config = dict(
    num_hidden_layers=9,
    hidden_size=640,
    num_attention_heads=10,
    num_key_value_heads=10,
    head_dim=64,
    intermediate_size=2560,
    vocab_size=32768,
    hidden_act='tanh_gelu',
    norm='layernorm',
    norm_place='pre',
    norm_eps=1e-05,
    positions='learned',
    qk_norm=False,
    attn_scale=0.125,
    bias='all',
    tie_word_embeddings=True,
    parallel_block=True,
    init='uniform',
    init_std_qkv=0.0269,
    init_std_o=0.00633,
    init_std_up=0.0269,
    init_std_down=0.00633,
    init_out_by_depth=True,
    optimizer='muon_variant',
    learning_rate=0.00519,
    lr_mult_down=1.5,
    beta1=0.95,
    lr_head=0.0033,
    max_grad_norm=2.0,
    warmup_steps=200,
    schedule='wsd',
    decay_fraction=0.837,
    decay_shape='linear',
    final_lr_fraction=0.05,
    batch_tokens=[32768, 65536, 98304],
    max_seq_len=512,
    doc_mask=False,
    train_tokens=795200000,
    max_steps=13032,
    dataset='wikipedia_en',
)
MLP neurons of a small language model. Each row is named by its layer, matrix (down: output weights) and neuron, and shows model dimensions 224-415. Each number is 128 + 32 x the weight over its row's rms, rounded and kept within 0 to 255. Numbers have three digits each.
After each neuron's rows, "fires before" lists the tokens most often just after its 100 highest values on Wikipedia text that the model never trained on.

L4.down1722:114091155149157161165134113095138072169124118092106143112108138148141127104135160149104161106122139106138149135110152153145127164103056168123158129138055135113123096159144131086122131100080141164120066157019089120103159169105126055122091129132192154084131098113136121145096115088116071144106112147120152121178200132189099080136120100177144156136180090168132052091168124115168119176110096134128176138178139154092115146113102110162149112153090173125112060142131174087150100100094103155169126110103129088133093185136178082110242187113150146162124187144135169142123090159116118124
fires before: "\n", "-", "|", "The"

L4.down714:103148143140115143125116182125140109132138082138131151111097116101134141161122128146108127110140162177173140127143068124147082167092137092177121105103117135164088066114079101145171108150171145114105107084174116159143107106140131117127135169118201111107132186174098086171112074104091122156160115163082150112179147148138075092221154129137135174155118117100085093123078124175169171144128121134093161074107067132140167075143057101122095128108131085179166127174139090147122163142150116139172178125083162106130160117126142134122160100173108126210111104101175149104095137138097105142
fires before: "\n", "-", ",", " Division", "."

L4.down931:124153128116119160096124154180136134121124093160098209091119118103160132126117160109133116176120129123143140124165104107129082124044095107100117153148162121099149101029102169140162132136148069190122130134112099115140167091108207240088085071130082129163142091109075156116162117147161170118126092111110138116113133075189106099109142080131117180062131180134110084076119133098159076146044125146122143115165096188101079096068121118115120122083132140137093178165150101152130133117148132183185110118114118107128118098059117101142138114115100103166125067142087121088194130151085107083
fires before: " ", " |", "\n", "4", "2"

L4.down2516:046138149192136145147089130126137111011130124147154107122173087120133141133168090137164085136156068119130077174081136151129058116164124171076133136138107101126092187106144074111150118172073112079125140134136114135111110103175096144107186070146117136152102129165183134154146099119126109137190134106137099162074193130149088120160061091161102130118084155146163117134104099099058196109168124081134153172178128158132133120098147145154149118141146155110182078155140135168073174077135103145075154130081116131111146147102175192106143155136037133186138118104194109141042110095099139140
fires before: " ", ",", " to", "2", ".", " as"

L4.down1731:141055068081154088094156155099110125155119178108111143122189168145174089142142138168154141107132098154125140138196118083176142116130116139126137127132129137152110106111141212122093141119151068106162126090146146158157135157072159115179126129089170147133128104140115194136097163134133172143127091081117145063115091115100140168089105164105178156098145102159129164155107138126107123134179077092159145107144143130082163120115074171121170100142139078129133075143141109130106171155144079133071071143135194138156141206171134103143155096136091159117145136100080124133089119087140121142
fires before: " ", "1", "2", "7", "\n", ")"

L4.down2027:102115135062156069103113084115116160124111212050108142149166143110140096144163196131090138123102140128109084169161136134148147108110095161125121097120130125157095133137096173072158084139167122099163156114135174111144142153187152106160139088099117146107074143117207175189129111125110168123074057183125120173136177152125119119155111143134139094204103141144188146144087144122104160112112086113138113122134146141122114099127095114152113188147176095115122069133094109089165088091098078166061114148155139101137167082110125148094188129159131097183097136155110105180129167159154119142
fires before: "\n"

L4.down1321:105134131104117132141136150151118169106170189073192121140181184154130159156144170162049102156144168161098192176099080101143087115114082108121117179126101178089128119159130162129129114148156147151173151131073141182087118113106118130131115179138085090139113173128189040101146110115106157152181115098086151118151114121125126129146102133132112130122117101137067138166165149136137134162111095133127098116086091126165162102084109151110132178129163111125109189102062099082155102110162101049096102052110120157180139134156150118141107110166113138134086122160136137076067194146125126137
fires before: "\n", "t", "s", "-", " "

L4.down1735:088125104103173115136180142143077157079091095146043219106073113149144097135106143157083092140146136114171108113160090079089133174115134124128178150123175137155136154135119199104119079150162138161095065169126122094169122120095129164152102105151090139126095078146119152088113147130148137106149094108161169107142140089143093116113104082166104119062148107119045117072133158108109127161116098158130159147108140175102121086137129108137153150127131137147139115191118143123118160159126146092125083128131150199177119156120120113169077172047105020078136104069106103161174127031161119098
fires before: "1", "-", "2", "3", "|", " |"

L4.down2191:061129116099136168111080068153140122079149142133088091119124073185113117188141090177152145127135131109179109112130175132156107116113192108169102141155144147146109157098148080145098160107081101156073120112146170145197118133135116110065175187072179137140142113148140108087120156127198069172079120082104150124093155138129103145106156155137089072109120097123139090111132112102145169112142116105181110119105121152114163111173121122071135137135112125142107132125151113151059071176066133098170107120111125113093140152192087054107121076104110147135141117140089153217113147148106147128
fires before: ".", ")", " (", "″", " |", "–"

L4.down1982:099069168126132099097083137094107096074154183100100138118091140100112127128106108158104153143148161163164121154127099138112118063121161099138078162105115117157124161072114133051120169118137115123119131111144154137083141136151147112188131124082125129111151099167182128071141134130113164137056150096167109158095100163118102120093097125134131121114142163216150090119088078113081093122120158118130189174112146122138182114101189161189131131197077122144108124115131132101162141154124133118106176124132128160128099154165121113097165146109137103126175167091107121114142125108104172167
fires before: "0", ".", "9", ")", "5", "–"

L4.down1200:180134136092152100079138087182083124148152118094153129095095106144150044067096105110111116140144093108198085177090107156150063096116100116155153162133144138208136117044143127136129176096086099171113155080137118115115158129147148142146112116076127096135101153112123162148120160089169119121129137128099045172170114110186047140132137191157173160166147165058141104145198129124162157124103135140159161088097140139135130137117146095091118099070077122170092165150179180129110073156123075154162172105079102115173112146128158185147135126105144082099067125120079113065150121142112125093
fires before: "1", "2", " ", "0", "8", "3"

L4.down1261:069146119109132162210103079125127160123153091165202143111080153104111077121090134132167043141162109089118204178124171159161153110193126076113136111190122121237088113157113115139086118156178169100151064108063113148075179136085089152092105098140122139110143121131128167150095151162120099138147067094095174142125121170060126152154183131115102052108151127165111141128129078149071104130135112134148141114127125130137106097134131110183156120165096145143159110110103110081161159088159124076136143143157110153104091126185161230101148102107114156132138106176159176142122153050106081144
fires before: " |", "0", "3", "1", "2", "\n"

L4.down1748:121126154102151138117125125094161120115067240157106143108092112118085047110115211111075140113111137088137162170133100166114109133094144099128059146176120125132129083187120143106148143117158065138173147152134125176134125133158132121137147132044099147140079088131113113140145107089186103153100148124136140146128187144128109170134118079179133115107160126171124106105096092086128112158159105117117130194132144089171113100163110165137139119113188146140119104127129091139190144091152140138086157147160155134147159157143146153144140106108112157121144163149120138131154119178140112091
fires before: "\n"

L4.down2:105106091088099108167166147084169107143098113141132143144121164086154075170075142081185149183144120106137138119117185123125141136122107111062120195141132101115137114194135076126115111140156106096186120176133095141146117160129154113086119121131153071168194118163139107086086089122099133103086111145105144107099126105138137149086135151121136109070080160106115116120128122135085130138109137175134137124146162151123128105153099130140126138118118106123086109132173055111118151101107116107140122092150109104127101092140139089182134152119064114133140064106074098105124131157193128050
fires before: " ", "\n", " |", " \""

L4.down582:116107125123124104087101123151114118149126180127109166108154093075105130080135143103089147130107165118120192083125112105086056135110084106161192125132133112109139119125117082162120125138142137203148100123124128113142123134162070147159122152171121109064133151129096158182148152102124102130123099157081078124125135194116101118103145134079164158110078149166166072116098135149108143138158144111148117195170126154103082106070050113130091093153168154119193100132111134099103115150111174179134116107048086097110131128140127150177148152150175118148168175095158173133164148090100066142
fires before: "\n", "==", " the", " ==", " and"

L4.down213:091117155121100097119105114109138114107135229136136122133104148089142121078139171101179120075114055184085075111101104101167102144134129121184082152094150073134076140154128160109141144080142129170172091095142153188117108190088109112099126148148174139095136128109110179144180133070091135155118116143111116116166135149123118103126134138124143120122113105110172101151124089179092179207159087070113142099092191151119178092119200113132129127124183127130146126092128081102126165098187173094106136156152138115133179163139144125097118119123183159137138121105100104137144097154098148113
fires before: "\n", "-"

L4.down1825:153105164104097123117117159144134182162092052164156161144136180067196148100104160108109111153086137098149105131083095100166170092164154123085103157161184077168108175146084119134143107077103084095118109162171196143129128106176123128162155149157091141101100114154087067103158138075124177182067125116136156080152156131098127161132112108132077165117114142148116061144131119044130162170185142136147137117154132117158138107130132071060130119120184148151066115060103138128128085043144214150157166101158137112058127121083137079113109168106089110112138179116128093147161134063157070066
fires before: "1", "2", "4", "3", "0", "7"

L4.down562:136154149150176092119187094178158116143084234128159168115140135136101115125092154086138168097163107124112110134118115142152132117086128155115083128093095101112104099104116146117189075160154118143114108130094140144159131121140166148146160087092176082095142118145108090132119118122117085084121088162148152131132151117110073119161083120161149125115092154109141118117085129102063097109116024160118137130155093080094105119217130109107124130145137122147165083143130154113115121168071131166133147137229145109128141141117139100137132142098130117117096132100151130134125079162098118130
fires before: "\n", " to"

L4.down1000:167043083105145149111138166076121149128151120172096099091159141137099203162113153106158129172152095084050114131204118082141163142150169155081135138128134074084121114108155147138062095158107121040139145111150070152112151071124176112101159108163148102089171110135136136107106105127169131176109127095179115083131163125132140189157116113105154136137147132141170102089157207135152052129142087126103190112070175107147117113124137148095116125127110169166110121156165110126122112142159120108133148150146135034173110100134112118145158147117171147068169140119082128155143091158100129095
fires before: " ", " −"

L4.down2163:205142170048106132166110128192123161106135137127066111121081164125143161136140092123159076117071119155148079121086093136159080168079129136109116134139148219166157095170125097112125009086084081128115109146156116201112133128095133157092107204150086149140136128147150092107158098140062102170055173064101149176159099158103138121164124153104129140156180104189121135120136066131126162113196126167097159101154143136145178085175111134098114091152141117129159157093158119127111126117098135174142118136130096118074145162150156177142156169114097096101076171088125107162130107089104150145
fires before: "1", "2", ".", "4", "asa", " |"

L4.down737:148127128131141085122174101092101079164102128112130137127128144106159123148107170195189107106081120138117162128104119160132127137114120108142080152163116215165150121147117132130117166102079145091128134137088111134141167181117120067096181121112156102112136083155118139116152118106093138185114073095097127149106096131094137132090199162156154063107157137139115080118148117124159109142131170153129083097183084133153144113107108115223132115141140126090165079100104087120117091162146147117158174167100106141097127164156147152104126090129067114128105191113128138157127158115195189225
fires before: " ", " CD"

L4.down1939:126099122169096196157091179183157069154087159115109113154138096113147110126129075152208172089071104117149148123129134169120184101046143128100141075113153081163119124097170135131079172112131090079177078163089174091120093110118094121162176072143171127091107074124166137151157125131133171160089160128127129131124107128144097128053139063124058138150131129149074078146115161142155159078095194125138095141158206216180087126120201158200130100051078133142083179075117121090090121106093094092130108118116171118124161155094117081127142105137140161122150159118200114131105111114137126184
fires before: " |", " ", "0", "1"

L4.down2260:094141139133136159119118143111098109129028118160153114104099196126137102156131165150121164132086086124119161099093131136147119159107112146062213137105166093168129104154139095121103130161139104125150109119155149115175154125144099110141121094131126065136093164140167120162111063089155111094123090091148135116109088114187097094133115150107174116108169077132099061173140062135122086106152141151093149181128141122134126077080100153136149171063113106144087106142135175168149132172099159127108217152219175153108108118085144107150144034167091123162154139142138134113086154091178130136
fires before: "\n"

L4.down1588:105154132141125146142149166034152134094086104111125136133100136087122116146080136097068146143060138124154116101179087112151108101134111125118128126123120141064099147151070167124071077106166137161161105186131183120137100104182081127110127158085107074131144112079115152077131165073080141126083124103127160123182135128102125096133118116091153117164136165143119087084091091145102054174144095079106161115190126167168144097130191170122121145101156081142078135192180084164159125185131166141096135100152185157116099131103170085120100122122127160194139140115157110070099136119098113120
fires before: "\n", " "

L4.down1896:117096129165204111118154097123085119178098214124135080081152159092186129124126120134165075082149143132125143157114179121124133188112123159137128155108130092123127145139173137159149069133123119192140144167107194155111135141169117095156129096078095080101055135192040150073132076157082131106120120160157110154127121134144169141167120156157098167130118152158181153158173072063127118122109153172112089165144106116113116155105118150082145093127120141115108152135153152161177092111155160162111101101109173215148045151131142157084117127156136147105124112117129097121114112069073147143
fires before: "2", "1", " ", " of", "4"

L4.down603:102149114114055172096154154119099108121080148127142170155120105084144116125113216112100150138148151153157107164102089123168132142133144150160206164129141114139143062134106092104174124123140171174095132106093103143121134135152136145127145166085156068086075075127149147094128145105092130154122096103100144094156135141098154104167129161107130136109071119121095077125103109176096124168119160117070152128200116151088143120107181104156115127121152137143159119169081132105096145090118094147075181109125157076114152166102190130100116086154143053108115135156121221103141162056147116106
fires before: "\n", ":", " |", ".", "C", " with"

L4.down554:143128094135121121118180128086177152165110114127103163125145152113075153132155117165075114148117102151111131180122128133137116061142169130135154134104023191122100133081048158093137123120130161157099107085118090135118175153131091177108100139155106110143132156128113137171132110094174127191130136085166130140152142168112099138141145148081185117146114133155075141121138124164127226125095132139174126111151084065109143162135069178127149145116170153107151121150107068102132146165115103113054183089117190120092159122091136132115105186091102154132164108104185140146167152077130140190
fires before: "\n", " by", " as", " in", " to"

L4.down1804:124094160141140112104176188134109142173106197116086154096123135163082140136118092178106124070094174099069174134132128167083150184073126144164130126064112137140095078101132164076151125088137128153193075070142090182120145144167105100137085100060071124164096105094086079167125119132163169100137113123132142113125147137092074130170158128157138151125111181163133110092097082179145127134118146096124138141113160145153135120109149146125085127098129180113144140189109153115118134073148152123154094203091106111172156148142152083155182107118157160113141141154135202179155122167092139136
fires before: "\n", "-"